{"n_layer": 12, "d_model": 1024, "n_head": 16, "n_kv_head": 2, "head_dim": 64, "d_mlp": 4096, "vocab_size": 16384, "activation": "relu", "norm": "layernorm", "norm_place": "pre", "norm_eps": 1e-05, "positions": "learned", "qk_norm": false, "attn_scale": 0.125, "bias": "all", "tie_embeddings": true, "parallel_block": false, "init": "normal", "init_std_qkv": 0.0169, "init_std_o": 0.0209, "init_std_up": 0.0241, "init_std_down": 0.0241, "optimizer": "muon_variant", "lr": 0.01, "lr_mult_qkv": 0.5, "beta1": 0.95, "lr_head": 0.00411, "grad_clip": 1.0, "warmup_steps": 200, "schedule": "wsd", "decay_fraction": 1.0, "decay_shape": "linear", "final_lr_fraction": 0.05, "batch_tokens": [65536, 131072, 262144], "seq_len": 2048, "doc_mask": true, "train_tokens": 1029000000, "steps": 7679, "dataset": "wikipedia_en"}
MLP neurons of a small language model. Each row is named by its layer, matrix (down: output weights) and neuron, and shows model dimensions 437-628. Each number is 128 + 32 x the weight over its row's rms, rounded and kept within 0 to 255. Numbers have three digits each.
A block is one neuron, or neurons of one layer that tend to fire together. After each block is what it responds to, as a language model described it from the Wikipedia text at the highest values.

L6.down345:158146139124134097132126105101145128081161161147154127170096082164113143076134061092170117192102148158131151137148148197135142149179154095142103213115096126102200140111125144163085093104100151123126113112117120099168169137123131123184131139117081097092124180160102117102125180102123095111172131104125145121104107114204175121132109088100125107122056083101134118126143177117134146113140114122152097122098094122113088182134107191103135072068131126090122123181128110154107107150147125125119139158113156184197106133164165142125159124087126145140066095103101102066100146120117072150
L6.down3314:103142073066115094187162095118120145096220077080198179166093163107102122129192146083152108131185096109131115098127158110163084073156117172136150141121121157171097114169151096148159122084086161176158104134117089179170130073152086176125112194112124144098119176036095131124159165196167121116066154109091129108113129187143183140070161137068087150120103156129108150109128098113074169100102109109156089182103108164123131109165141137147083172142125096111154115147126094119153150151141096098045092140099129063144145112136117203195115078171196096136077131168046140148152186120107115111
Token just before a name or label is given, after naming words: renamed, name was, rechristened, nickname, surname ', plus some table cells.

L4.down302:135148165144075079102106170130103140078154090151167122207128068124088111141126126156160111138107113147094103178139097155119137093141143103149132106110163219111157075143127067123112123082091150116173137128117122109124111179169160099073178105124160133120169114094123171088101155125117113114118173158125044154109177137106093116108195099151191091198136138156152172221164095123077115155131108116138141083089187092128132129129135135122142164180130095125128109124146087106133137129143149105119150128083144161149133143129131135096163086130052179092140183179054161138175092112061139118
L4.down503:141123117183049169091126136106144203097111113106094140057113114174173092101113105105096162199134118116168147102151114132098169071139098082104135148125100145111092153133104110185128106113131152163148207141164141127107090126105143133103160200155087158099072083166164117170119141106107121154089151094143094143110127112165169118100107119104148133175170119114101093148166137080093149119111102179144163126094127098165140133128091085095128096127121173123105183063147146157111073109118140152089119140130141125136115164121100107063155121113069079104147146118147142067090083137167124090
L4.down1398:141099112119154189133119138124106157140144085182142140108151110119130145177179117174130145098142113111104147153144193149165102153083157153124140097125127166129136115130095094099140149163116134142125087118085091143129103159112108134163129204047193113158097086129154072122176147119129058160123123136096139120165186118124149114100132086207092138131143115177150100125133112096120117114131136161158102135128143103100118049162142192104166133128074121022125114168183065136146150165077171090129137144122153116135165109156207142110151121113114107106116136066119194114095148146136057072
L4.down2496:128151151120142160142101096165103156120118087128183056108125074130125076189091167120122131225167179110151137085144074173118121169138145119117115150145089179039139154133210055106188068132100132151133115089098155120168099132107138139140134120148112112095163074121066116071096200106110087143104127129172117117139110087106167131145138049122064136137108106133116140165103154160139151174088123127074083135081131163090097074186115100148102097144140101134131108107083119146117136132170165156132179144070145180083108072148192159176179156135161127183132101162094106091136145085093169124
L4.down2836:076097067161133083165140101152175161135153104134122152166147171103137200128110148127130151145059077107074150118114139110143106091181081104136141142118156120162123148157151116136128082077133102086111146154065136181124089154163168148139114125105203068147148138155156119136117143070111092162163135068106094144091092144099161132130128179134104132172094182120151162123150136162137086135129142133075188181136101113137109092114120167082092119109177133121139123113140120199101156095104108058122098146067129143139165142065120129144152143208106175102134133189103169181141123197099086135
L4.down3395:156096175154179191132190115125071178151119106137171074102093088069140130130109147167148118117124142130148156118125125142163120075145142154111097102125106094137077068066099105095130131113124103163163063128112139119167161099127140115113113110065103138169121146104143133147202130116190107175089102161084150180169128100048111157149119158169151084070186102126122134138176102072161150105091127139128083157135122138141130082120169181137203152139136087110119077115131155137139137136063123093139179146110169141157114171152133134182105130096144061173161119069089167126127145071121157101
L4.down3925:114126080107127147135129112118143134098151148072097134132185126150133140120146130093186136087144118078107135135092097150129153187079142098192132139124188084126112127100156060104207147126131125187103105153055150099120055203133096115107124084138096080127131106129088149169134134099106105205108176063136145140114197098078131130134051128204091179110144088142164179184160156115136151174103169125125095187081140114053121059218146139083156071124149131113157121199105162132146095150128149072111081149135145192136134085097179171119060117150091102086074123137097134135130122159152099079
L4.down3956:064088112174174103067102133137129169142096097124124100089131068181123157163194126119135086092086123157083136163146144128110191148122167139151071096162134115170161114160113154132144123172167104114141121141097156145134144141151056112182138121150088095153130116119121148061174128135129135056149145103157110152074145111126186124105187128097085150121180144105157162142095172118150139142147134152147119120133161152136173114136126074153148147114096116113124124086087140076118109127176116118114137150097119125098130180112108162077112142096173144157071097098132123091177099131182144103
Nouns like name, origin, named, called and originally, usually after "the" and before "of" in Wikipedia history or naming passages; weaker on period words such as time, period, early.

L6.down943:136158154130083056156128141117115112118107139132153132117127078193142105133123166086181185089139120123173107107173127121150171140141097200144109202118130176102109144109105135139097103185085163123121162083121126136145125094160155074168137122121099110130115080161102125113120142119116211103144113122158122123124143105168075110189087071121152090069190097151113198097102122124138079089151109154196204132108152076147151111073120135160133088137119116116112124148096130091122122141147111114150166139109124190161104104092139154128090065084135119134076128070136107065077130187153142119
L6.down3720:084116182111147126100081100110139144140141095080088159120158171079129037121148149163106131096202176133105117084051100134129158106138142119116164120159182110059166155148072135146138118086090099111198059176184095178117172093107089136150146126131106117125137146118131158103083113085146097168120121106125072162139121103147118154138086109091181134121114125121124116101138137131147136128127103130125159137077158136125084075086117070158120116094111147194109207112144113100078141106132130130134130105144122147107092143161139136132104125121062151129045116147128163098162152136047091165
Subordinating conjunctions and relative words that open a new clause, often after a comma or sentence start, such as when, as, until, which.

L4.down262:091109134165094104108102113161092122108108159172126188139152144089125116126098121119100136141065118119130128146189146056102166101090110102050124152137139133136082145109106089120152089121087159117192105134113096117115152088170179125161121118126083152077125094150106151089143117161169111144151154169163113106143115133122025110168107113154074128128042077131134119136123165145113168124168095139057095103114090105104119152143142101131134125136172140085139114140120095131171057132165123180086136114156152147107139107149130165125041123103139101026217088127114209138139133163106121140
L4.down263:083088095176150079118153093139178186139117150088137129127108131094104065146139141185151164145101132129119053090149117157099176082135159138133108100120102156134172116092076079152141147133148097109130078126162089139098048148117149148127110104180099165096084079135138139199166119067142140109123150147133093107116153148066073139099050183096095117115145144117122072081129124110149148127084166104098082106115174132116157090157084180133120119160108102126092108148125134103127154149147176145126112132116144196162124138177111181122123105165123154129167069130145117091162184132132091157
L4.down581:129139130051140130057135149110110176137107143122082143107184111082179098123162112125056148095084166129149163135107092136172179124110103100115108110121113121108124093111115164191151111116083137095134121180154122172137179053161133127110129167150098203124085146099126167183187130135117104151154131070187114123134186128130145137104101129122059113107142101126130101131150149094145144151130153077164131128146065149144140122143136125169107159195111175092083148109164124087135145174142093148148144123084139116134123140087140119138086152075158112108195154076087133080182076166112142164
L4.down894:109101116173125145096121081162124176158117135141143145141119119104101089086118127175142152121109145109082125126147144116153122146099143126095154123147177121071141135108136122125177141158136156128173164135106147090095100063097130079104114112086142125084118126167098104138107104127225142143169132125134140116116119119137113146109083141104114114173068149158121171090119198076148092145144070127117151126071082077169051096135111113161182146066143143133202115149087103171118121054091097131084113130148205106176114057182163112136071104133174125096140131070094203189146097118118211172
L4.down1225:099120091194113097155084055151179081099094132096077130159100137140121087077103160108136049122115112158093129186163091068147157097156117102055133135156124117129140227127154104119147148156129132127078113113078130141107121132222165106033156181121174110109137157098101116067119160131103192112155151177134130089114072155129149100125111101164159093118099139195123095157109161114121134106067075132069145097089122144109135158083131136133149120103150156133180164145131187149098057102111131153115151154079151086178193139157166082176112086105144113099102166142113150094192168152125136088
L4.down1273:092085173107137119122133091187096061155090078140147132056155122144106088099081123124171134192129142155121105136165144129116180150162208132130129145193194138167134146108141121097084179134129165092161136079107134118096152110185137147148137080133140164100168148134083183077140078115124127116171094113108120110073045126168102122115148091134141143146126077153112125117142139135077129154143105145062119130128108131136152194144151123126097115143122104155168145135112097127137180160052132164114178101151157084118097138117168117167136116105123136095197115110133146140122085073145187116
L4.down2892:157081177126097147103138144123153187123094117114129075113151128080051132093114170136163151108073100107149131091141117151144137178122168142111135134073165078153091155144090096127136168135110091161103112144032093136085088119143156144126119085112111109090162122146133130101131097178114099135133180191141181104099051123123114143099116127122112171108090157108140106129118072095138156117161139150119116089120110027127110111147140086128168080108171145080105102115128128085114102170136138132102165133133075204147163138153126173128105130116131180089171141070152157155076183160151104135
L4.down3626:118150103144139079163072106125096162105082138139110125095142159102176107130112170099106113093118157131144155155104171086093150093122217170195092132109164083147166117182083102096156053138132070099141067144106122101143119122147154119159138094082119152076149129141116158153075176075178163102144145143106106126126144134134072104101094068120166163128122150149172143078161177126136138143114071122097105106178082110146133077053117174133114087142124153197093149123082117090166157159114117131134174081102148105098080135137165172119127150131173128095140090153126129115163111137093174158
The word right after conjunctions like as, when, while, strongest on "of" in dated "As of 2024", also "as opposed", "when it".

L2.down660:101110142157068136079133160111103096123194139141173133117086126120088162105123157145113119140103136139165084131147123144172132114146119088106191148129144106108111106047119111105126107184139165131178151141127089123111116114162125140154150103066104172094157075177103158150151127122165120114156156174187165102132162095121166056103130151127168145089146092122174108090120154110113104129169120081081073178073101142146153107188120192099123158117140149153129144067093072117130134076103109069103187143140102145151136095153095138153105165076181156128131105053067142126100179112148124070
L2.down1007:161114131113137158092107160132189100167165150139173136137058192174154101155121167144116134180144162190122135136127077102130151102173109145152145080161155136154134121143109146130154098118134090079130216165170079084116085126105088117103112159105138155107136109159088170123105203139127163108108107079131135103142194134120148031146117097133161117076093083143073108083110143091111131109208180133118118154113147109146175108159160126087151138176125134139136128144100128096075104160094095058072170197109138103107164159148081154149105161099156118135134142128084112137156151131142106118
L2.down2388:112125094094100152141110112173090156154181102154169100147130115076142149136147125059123099162083107214101141124104089177096133131170116056088152086127141149177104117099084088106059102168078228120146129136116121148118121059186202168118143138077105176126136158130136131121101145139191129092129118121204155174163152086170098102128088112159118106114124138105143194108190130137111096132207092116087149177082146127118146147142156155100157149125110149129069178087094122080092153114141174162127126112163147156093142123141112112112133103120165126079174166125124154119123174141173186131
L2.down3570:169109085139078144148099132194172117172100172149148106118154149130077121124156101085158108129096130084106166087103123117084134112170097142147136117144169137113102159132069146139117156115135126152104134131109141156116183094165151097138193109116088129173179099175095091169117110121118124078166152125169170096087127102173136112143118178137179087169142087094158106147113135103121150199120165114112166113152118086091120143137140117105185161057126159130177163131149112129094154091141132100148142120128080163162185138183114134162099101148134203125095103135090137151051146165136158105
Mostly "well" in the connective "as well as"; weakly, inner words of set phrases such as "as per" and "as one of", and mid-word pieces like -ast-.

L2.down1215:207111146140147105118103159149117137151134124123136073175148141073166109222105097154142156156233130114218106072158118155171117156090077129180122178105163123131089153153145154191093125067084136141176081130105146132136083137110149186143124092102094118099123216148134148093149107116151127110155156140104143173115173149134127158131138150145128164148165143139118102144154162183094155158171166140146085130101206112139186163134155098173119088116149127062083097122159147161153093170125113135147128111152151162116099130073094155153174078157098152046132145150108148106098144074163125128
L2.down2581:143114051112140097092119177148132131152137117211179159116176153147126108211212136087124149116152126125152106158185098149116159136143107160133103208104094148113145135085179131207179090122152181112158121082114152091128147161091115040083142107103121157121153136153102131224159153130130138195105125141068172129130078113207142123141105110097172136126184158146144135087105174099110124142098147155101120153166107131120121131115101161081136101178084134104138112127140089155113185080157150152112133110125119137161149159105120172130056111080170157158149129096138157129139149107172106142
L2.down2592:130116156095173115162099204113149156132086144108244100089112155112195069150136184186109120181162138125163107113132140208187145230064175146137151124177092130092140090158079058174115068087174139120179094071122128174162098087140118129058125062095126136128153148147130155118185144092140129144124178128091180074138177103072182056119170135132107151076118150163157152104134118106108107072099149117150121125069153117152144127069110109135123121057163116147167105178176099154072141136113134137173154149062170100133093096115078191097093122091133064100094133096139098104086145046123097082
L2.down3545:133068182175156163090129145126113182118116124195157133121191157122116091128129143149106149131171103139137097117144205115119144135095103137110118158108144149149102104143135139169139120169122120094152104130127105108137149151163098075159108082146154098172121149138185120164172102137119078131116132150127147118105100168124175085118202049179099176123186077178123120104158136090123137088113115107094038127125146099152153143105128112140127111114153101184049072127137162135146090066139098151138137100119116148163161116130064113091137187071146089134130133108118152161157125076162114143
Words that introduce an alternative name or term, often in opening parentheses of articles, such as also called, known as, referred, or, born.